MLP neurons of a small language model. Each row is named by its layer, matrix (up: input weights; down: output weights) and neuron, and shows model dimensions 544-639. Each number is 200 + 20 x the weight over its row's rms, rounded and kept within 0 to 999.
Before each neuron's rows is what it responds to, as a language model described it from the Wikipedia text at the highest values.

The first piece of a multi-token number or foreign proper name, e.g. the 20 in 204hp, 15 in 15,000, V in Velez, F in Farkaš.
L7.up2724,235,206,195,182,194,218,220,231,181,234,219,229,223,200,185,212,231,194,186,202,194,211,219,186,230,239,217,247,210,208,233,170,232,209,190,217,153,206,215,202,202,171,224,175,216,234,233,217,209,201,165,228,212,181,199,183,258,174,205,169,211,204,197,162,187,201,176,215,218,201,194,228,183,214,205,197,221,196,235,217,181,196,161,255,187,220,192,195,194,163,180,206,203,192,193,153
L7.down2724,216,188,192,198,220,195,212,205,159,185,222,197,215,222,187,201,193,178,205,212,177,206,167,225,193,207,225,237,204,213,249,168,220,219,214,215,203,220,192,207,207,216,215,207,197,203,190,167,179,184,188,213,224,225,190,200,175,186,225,239,215,209,213,255,216,200,183,190,212,176,212,189,184,215,187,198,190,212,209,179,193,180,176,170,227,179,202,189,175,185,189,208,192,215,174,172

Pipe separators in Wikipedia-style data tables right after a cell value such as a number, name or header, as in 18 |, 1972 |, Linfield |, plus row-ending line breaks.
L4.up1375,191,166,207,197,180,221,226,229,217,212,207,205,180,214,198,206,226,191,195,194,175,208,232,231,171,199,178,230,236,226,213,209,209,154,188,208,222,196,225,223,247,227,189,204,228,171,207,190,188,196,211,209,168,206,177,185,221,190,198,202,200,199,188,204,203,211,175,192,166,181,231,202,193,179,176,194,184,208,189,185,197,191,224,173,192,197,179,203,192,227,203,214,215,245,200,245
L4.down1375,191,164,230,200,220,195,217,180,168,237,183,195,158,197,191,184,193,177,187,169,205,173,232,209,183,235,178,188,219,182,195,175,229,210,210,177,213,215,217,207,218,218,158,199,187,196,206,214,190,245,209,220,186,230,205,214,229,221,208,191,189,197,208,197,208,182,192,191,236,197,230,200,204,202,234,260,216,228,191,179,189,198,213,205,192,209,202,184,190,172,182,211,192,232,238,176

Markup tokens that open or divide structure, mainly the pipe after the first header cell of a table (No. |, Year |), plus line-start bullets (- College:) and heading markers (== Early life).
L4.up1360,170,200,232,197,203,188,180,242,172,238,166,174,203,211,236,176,209,230,182,217,214,214,192,219,239,187,217,179,216,170,170,195,218,171,209,219,195,171,181,238,193,185,191,210,260,201,222,211,193,200,193,173,193,160,210,192,204,184,193,192,186,235,232,207,195,189,205,185,191,208,185,219,169,207,158,212,188,235,199,200,168,211,195,196,190,200,194,224,175,196,209,206,214,165,179,172
L4.down1360,188,160,211,191,148,200,222,218,172,211,189,201,194,202,217,182,234,181,192,191,197,201,198,180,234,175,228,210,197,200,173,188,190,199,234,209,195,203,199,240,227,191,194,189,208,229,212,209,245,191,187,210,202,174,202,169,193,230,183,176,218,198,220,229,186,183,207,196,228,166,208,165,206,234,181,198,200,224,194,211,161,174,208,224,184,181,207,244,172,199,195,196,194,179,184,174

Mainly the | separator (or /) right after a numeric cell in sports and statistics tables, e.g. 1 | 0; also scattered word starts like g(ets), al(most), again.
L7.up2454,220,211,230,161,219,221,206,201,184,210,252,207,187,171,198,207,179,211,182,199,184,219,178,248,185,218,170,219,222,190,176,169,190,232,181,188,205,213,185,166,214,145,192,175,217,180,196,215,194,179,212,154,192,187,180,157,233,236,194,219,170,185,201,241,211,191,214,192,218,205,191,185,227,190,232,214,162,214,224,208,190,194,202,215,166,178,152,168,204,182,172,212,203,187,186,207
L7.down2454,250,198,215,236,214,207,194,241,194,239,227,197,204,179,211,217,237,183,198,192,230,206,195,192,167,225,195,211,225,173,188,166,240,184,206,199,241,189,182,169,218,192,177,218,210,168,198,198,176,206,184,178,202,222,208,209,216,214,192,208,178,189,176,191,210,203,226,214,213,226,186,199,200,200,221,250,210,237,204,199,194,206,182,200,206,195,162,208,194,217,213,172,207,190,195,215

Words just before a numeric amount, mostly approximators and prepositions like over, about, around, at, or currency/table pipes, e.g. "revenues of over $5 billion".
L8.up2793,256,218,216,213,220,208,203,194,196,204,196,202,249,210,227,224,180,220,199,201,155,202,211,207,186,217,217,210,213,193,216,195,194,229,226,182,196,200,207,209,176,201,238,193,203,229,189,203,236,160,179,222,200,222,181,177,199,205,212,169,211,158,198,178,213,215,205,248,174,210,207,239,181,169,189,201,214,197,248,192,205,186,189,199,209,220,256,238,222,196,174,225,193,182,224,207
L8.down2793,193,213,199,210,199,198,202,172,227,179,168,159,208,193,188,180,221,178,184,207,228,185,162,192,207,201,242,203,241,206,202,170,211,222,175,183,226,224,198,168,209,219,236,208,220,174,167,219,170,187,194,231,224,199,196,202,212,219,201,219,209,185,235,221,225,200,196,203,176,199,169,212,214,168,230,204,165,220,178,205,240,197,208,187,189,191,224,226,231,232,191,184,222,188,192,189

Pipe separators and end tokens of cell values in Wikipedia tables and infobox fields, e.g. after Clay, MF, 35.96%, or Facility ID:.
L8.up1228,180,194,167,223,201,200,170,254,198,199,219,182,230,155,221,217,208,212,174,195,226,191,197,216,195,198,191,221,202,201,217,204,199,210,196,203,213,205,197,203,196,178,202,220,159,174,173,226,194,192,165,195,224,231,225,178,210,203,190,219,213,211,216,209,199,226,207,214,166,187,215,202,180,230,218,190,211,200,224,233,207,184,180,160,176,192,184,161,242,195,176,195,203,173,231,220
L8.down1228,234,182,202,203,194,203,154,222,182,204,203,214,219,184,214,190,199,179,184,226,197,190,198,202,199,211,196,236,194,166,200,181,166,197,209,172,191,182,170,224,225,203,201,206,190,163,173,195,234,155,197,210,193,240,218,220,209,203,178,199,211,163,203,222,232,219,214,208,221,212,210,197,158,208,208,200,198,180,190,211,189,193,168,199,218,181,220,185,225,197,205,198,195,206,206,191

The first or middle tokens of multi-word proper names: magazines, newspapers, teams, acts, organizations, and film titles in credit tables, e.g. All(Music), Sm(ash) Hits, Detroit Pist(on)s.
L8.up2873,177,201,218,171,193,170,217,193,231,209,190,195,226,211,203,166,203,192,214,179,188,190,199,172,216,211,179,215,227,184,190,232,163,171,231,169,195,174,221,184,187,156,215,219,225,208,226,212,179,218,217,193,184,200,199,200,180,211,211,233,206,173,214,196,193,197,202,205,192,215,222,199,242,173,223,214,220,206,211,226,196,201,214,179,223,210,181,224,188,240,187,152,219,217,193,212
L8.down2873,188,154,169,169,216,170,216,217,190,194,164,216,195,193,165,222,181,220,225,237,199,214,182,224,197,175,180,235,203,176,211,168,223,225,173,207,176,183,211,199,202,226,216,209,186,209,203,198,169,183,212,200,186,176,189,179,196,224,175,225,183,207,185,170,214,208,195,198,186,203,196,228,187,170,222,227,194,207,201,212,203,219,222,198,190,213,170,209,201,222,195,214,218,166,172,180

Function words or name pieces inside multi-word names and titles, often in lists, such as Faith in Fresno, Queen of the South and Eddie Van Halen; also == heading markers.
L7.up1526,174,217,221,178,240,223,214,231,202,211,203,174,248,172,229,234,189,165,232,217,174,213,151,209,207,217,190,179,204,183,193,200,224,198,197,209,191,166,204,187,225,213,192,210,189,211,197,192,240,212,158,205,213,166,194,201,203,195,224,195,198,210,217,196,220,218,184,204,217,228,210,156,213,184,190,189,228,201,206,205,171,207,221,190,185,189,200,183,212,216,143,191,235,181,221,222
L7.down1526,208,204,222,215,201,223,239,203,180,190,187,204,217,249,198,179,214,202,243,190,207,204,257,196,224,190,191,189,229,201,192,186,217,224,226,176,211,185,211,233,238,214,192,189,205,157,241,208,194,204,234,204,212,224,197,217,209,215,253,194,203,235,176,211,190,206,192,223,160,196,217,199,195,198,211,196,228,217,207,200,202,180,218,209,202,229,212,198,194,221,178,201,190,186,180,208

The first token of a number, digits or spelled out, usually after a preposition such as of, for or on, as in "ratio of ten", "capacity of 8,256", "for ten months".
L4.up606,228,199,181,192,204,196,205,211,208,202,173,203,250,208,206,212,208,215,216,221,162,181,187,166,193,183,181,187,198,175,199,216,198,184,181,151,175,176,201,196,219,147,192,172,187,185,235,179,191,202,203,222,221,202,235,172,189,202,226,194,212,207,190,228,194,178,178,206,232,189,193,206,170,188,184,207,203,199,207,216,178,218,186,206,217,204,215,191,195,196,230,209,202,171,186,212
L4.down606,221,204,220,194,189,242,209,180,223,193,180,235,206,181,233,194,188,212,227,179,165,184,217,191,191,243,203,172,196,224,205,231,210,193,204,227,213,229,200,229,210,191,205,211,211,171,210,231,195,227,230,227,194,203,204,185,201,133,206,179,179,222,180,246,158,158,156,213,189,202,214,208,212,228,193,189,186,191,204,204,215,192,203,213,230,178,201,209,231,197,179,226,191,221,186,174